config.yaml
n_head: 7
head_dim: 64
d_mlp: 1792
activation: "relu"
rope_fraction: 1.0
init_std_up: 0.0389
warmup_steps: 254
steps: 5234
MLP neurons of a small language model. Each row is named by its layer, matrix (up: input weights) and neuron, and shows model dimensions 64-191. Each number is 50 + 15 x the weight over its row's rms, rounded and kept within 0 to 99.
After each neuron's rows, "fires after" lists the tokens most often just before its 100 highest values on Wikipedia text that the model never trained on. A number after a token or word is its count.

L7.up637:45 44 31 41 68 34 73 31 47 40 17 62 52 34 39 57 48 07 34 30 56 56 38 36 30 72 46 63 47 40 65 59 12 87 59 42 17 63 53 60 31 89 45 76 47 69 21 59 43 52 37 43 21 70 59 54 44 65 28 71 72 42 63 48 51 53 74 50 76 38 60 59 43 63 51 62 45 31 47 47 42 44 50 42 49 62 67 45 55 44 44 51 57 54 51 47 51 48 36 51 70 47 53 26 45 61 59 46 44 29 21 39 36 61 53 59 57 31 51 47 50 36 54 47 46 61 30 62
fires after: "| " 42, "on " 15, "On " 5, "\n\n" 5, ") " 5, "2" 4

L8.up653:55 45 44 54 41 47 65 53 42 55 65 37 51 50 27 21 31 53 46 20 60 42 43 51 41 27 43 42 26 16 49 15 29 38 60 57 39 73 49 71 50 67 54 41 40 55 58 56 48 76 65 68 39 56 74 62 44 49 31 52 63 45 38 39 59 58 98 39 58 50 31 63 49 62 80 70 59 52 49 72 51 50 37 52 55 14 44 41 60 35 57 38 45 58 32 30 65 49 54 63 30 69 56 32 57 66 48 56 53 52 58 36 46 51 44 51 31 65 38 68 43 47 45 34 52 72 41 42
fires after: "on " 31, "On " 20, "| " 14, "- " 9, ": " 5, "1" 4

L8.up621:50 59 28 45 58 54 69 39 24 47 61 66 51 62 43 20 55 54 50 67 32 54 87 41 39 31 37 32 51 58 31 66 57 28 33 55 54 32 30 36 34 71 41 85 08 41 26 60 49 63 53 43 52 30 52 71 45 53 34 37 36 61 24 50 52 46 78 40 62 53 39 57 28 66 31 26 52 55 17 49 86 68 49 53 19 55 49 41 36 61 36 57 67 50 63 49 44 58 48 13 55 86 65 46 45 44 31 42 51 44 37 21 37 61 55 54 43 72 51 50 64 53 45 35 73 51 50 54
fires after: "(" 41, ", " 6, ") " 5, "| " 5, "from " 5, "the " 4

L3.up803:37 31 44 58 69 66 28 39 36 43 60 45 62 69 41 50 38 22 47 21 26 35 68 78 52 31 78 25 72 64 44 35 51 31 40 67 22 52 40 63 76 33 30 44 49 60 46 47 41 59 67 47 20 23 42 36 50 77 66 18 41 72 60 62 48 59 72 59 75 41 50 32 52 62 32 38 16 67 51 47 57 82 74 60 44 28 37 31 37 48 53 55 30 49 62 51 70 42 47 47 70 62 55 55 42 55 38 38 37 50 43 53 71 51 55 74 81 36 53 62 48 44 61 57 46 24 42 70
fires after: "(" 59, "| " 13

L8.up1724:41 51 46 60 48 58 53 60 49 55 44 58 56 34 25 40 34 41 63 31 33 43 73 42 18 33 39 34 26 47 38 71 61 35 63 73 45 65 45 67 47 68 50 32 48 33 38 48 46 57 47 48 39 31 52 37 52 41 54 43 51 36 67 48 75 73 88 75 53 46 57 46 67 65 59 36 65 45 35 31 75 45 69 48 31 26 51 56 30 33 68 52 58 33 63 53 24 32 30 41 50 84 68 61 46 60 55 54 59 56 34 38 48 58 63 64 59 63 51 47 63 52 74 53 69 52 46 80
fires after: "| " 82

L7.up1463:65 23 77 65 25 29 59 31 50 48 51 49 56 54 53 55 50 35 42 38 63 46 44 46 44 48 56 51 42 69 45 56 47 54 45 44 49 62 52 61 42 57 65 34 27 66 67 59 57 49 68 49 40 43 56 59 49 32 50 77 60 48 35 69 63 59 66 47 62 31 87 59 53 59 59 55 62 49 52 39 65 68 33 37 61 74 39 36 53 24 65 62 56 67 70 25 68 74 48 41 84 24 53 59 41 58 57 53 54 29 61 52 55 52 38 50 35 26 42 56 77 42 32 18 54 68 67 38
fires after: "on " 34, "On " 18, "| " 12, ": " 4, "(" 4, "Born" 4

L7.up571:33 35 26 26 56 19 29 51 40 73 61 42 52 60 93 28 23 36 96 37 26 52 46 25 29 41 29 40 57 43 34 34 69 48 27 46 39 62 42 74 72 70 51 66 28 23 25 26 53 43 59 53 39 50 51 55 45 45 44 62 45 60 44 70 53 66 69 73 42 39 48 47 54 62 26 56 48 14 52 17 80 57 52 42 68 43 46 59 63 47 60 90 39 46 27 47 29 55 59 67 52 70 40 54 18 65 49 59 56 50 52 53 31 60 76 54 29 43 08 43 55 43 54 50 69 68 66 30
fires after: "| " 35, "(" 11, "\n\n" 10, ", " 7

L7.up462:36 34 22 52 33 34 41 68 24 50 50 42 48 39 61 59 57 47 52 41 38 70 38 68 60 51 62 32 41 38 31 28 65 53 53 73 51 59 03 57 39 67 81 70 69 70 43 49 64 47 37 45 45 53 40 43 67 52 71 62 52 63 39 52 38 65 66 77 75 37 28 25 51 56 59 49 76 32 60 34 69 67 36 38 57 72 07 36 48 68 73 45 41 36 68 41 63 67 39 23 49 60 24 49 29 24 58 42 53 55 57 59 64 60 81 74 57 57 49 03 60 40 71 60 65 42 59 52
fires after: ". " 35, "\n\n" 7, ", " 5, "had " 4, "'" 4

L8.up245:53 35 35 66 56 67 30 57 55 49 34 50 56 39 39 69 52 52 34 45 48 40 30 46 59 34 41 39 49 71 49 58 30 47 36 53 46 53 46 64 65 67 15 73 48 34 32 53 28 62 45 41 54 55 48 17 28 29 50 44 40 42 62 62 65 60 70 35 59 56 25 46 39 43 38 08 48 42 56 62 59 42 36 47 50 40 55 43 42 71 32 54 17 41 54 44 40 38 49 85 85 77 36 33 32 51 71 22 35 64 30 52 61 53 62 67 74 59 48 43 62 42 35 42 37 46 68 71
fires after: "| " 30, ": " 8, ":" 6, "11" 6, "0" 5, "My " 4

L8.up1434:37 38 07 34 57 66 57 53 51 60 28 51 63 68 70 55 64 68 34 38 56 43 61 51 47 39 65 36 62 96 20 07 45 47 51 56 46 60 36 42 67 41 48 58 62 54 40 43 63 61 48 41 44 37 73 29 50 52 65 52 61 43 65 64 26 75 60 53 51 50 27 58 65 62 49 41 49 44 77 63 71 65 46 55 45 47 47 73 49 51 76 77 45 36 81 57 42 13 64 14 58 88 33 29 28 66 41 08 60 50 54 46 36 46 58 33 61 31 49 33 52 32 55 55 67 58 61 72
fires after: "| " 95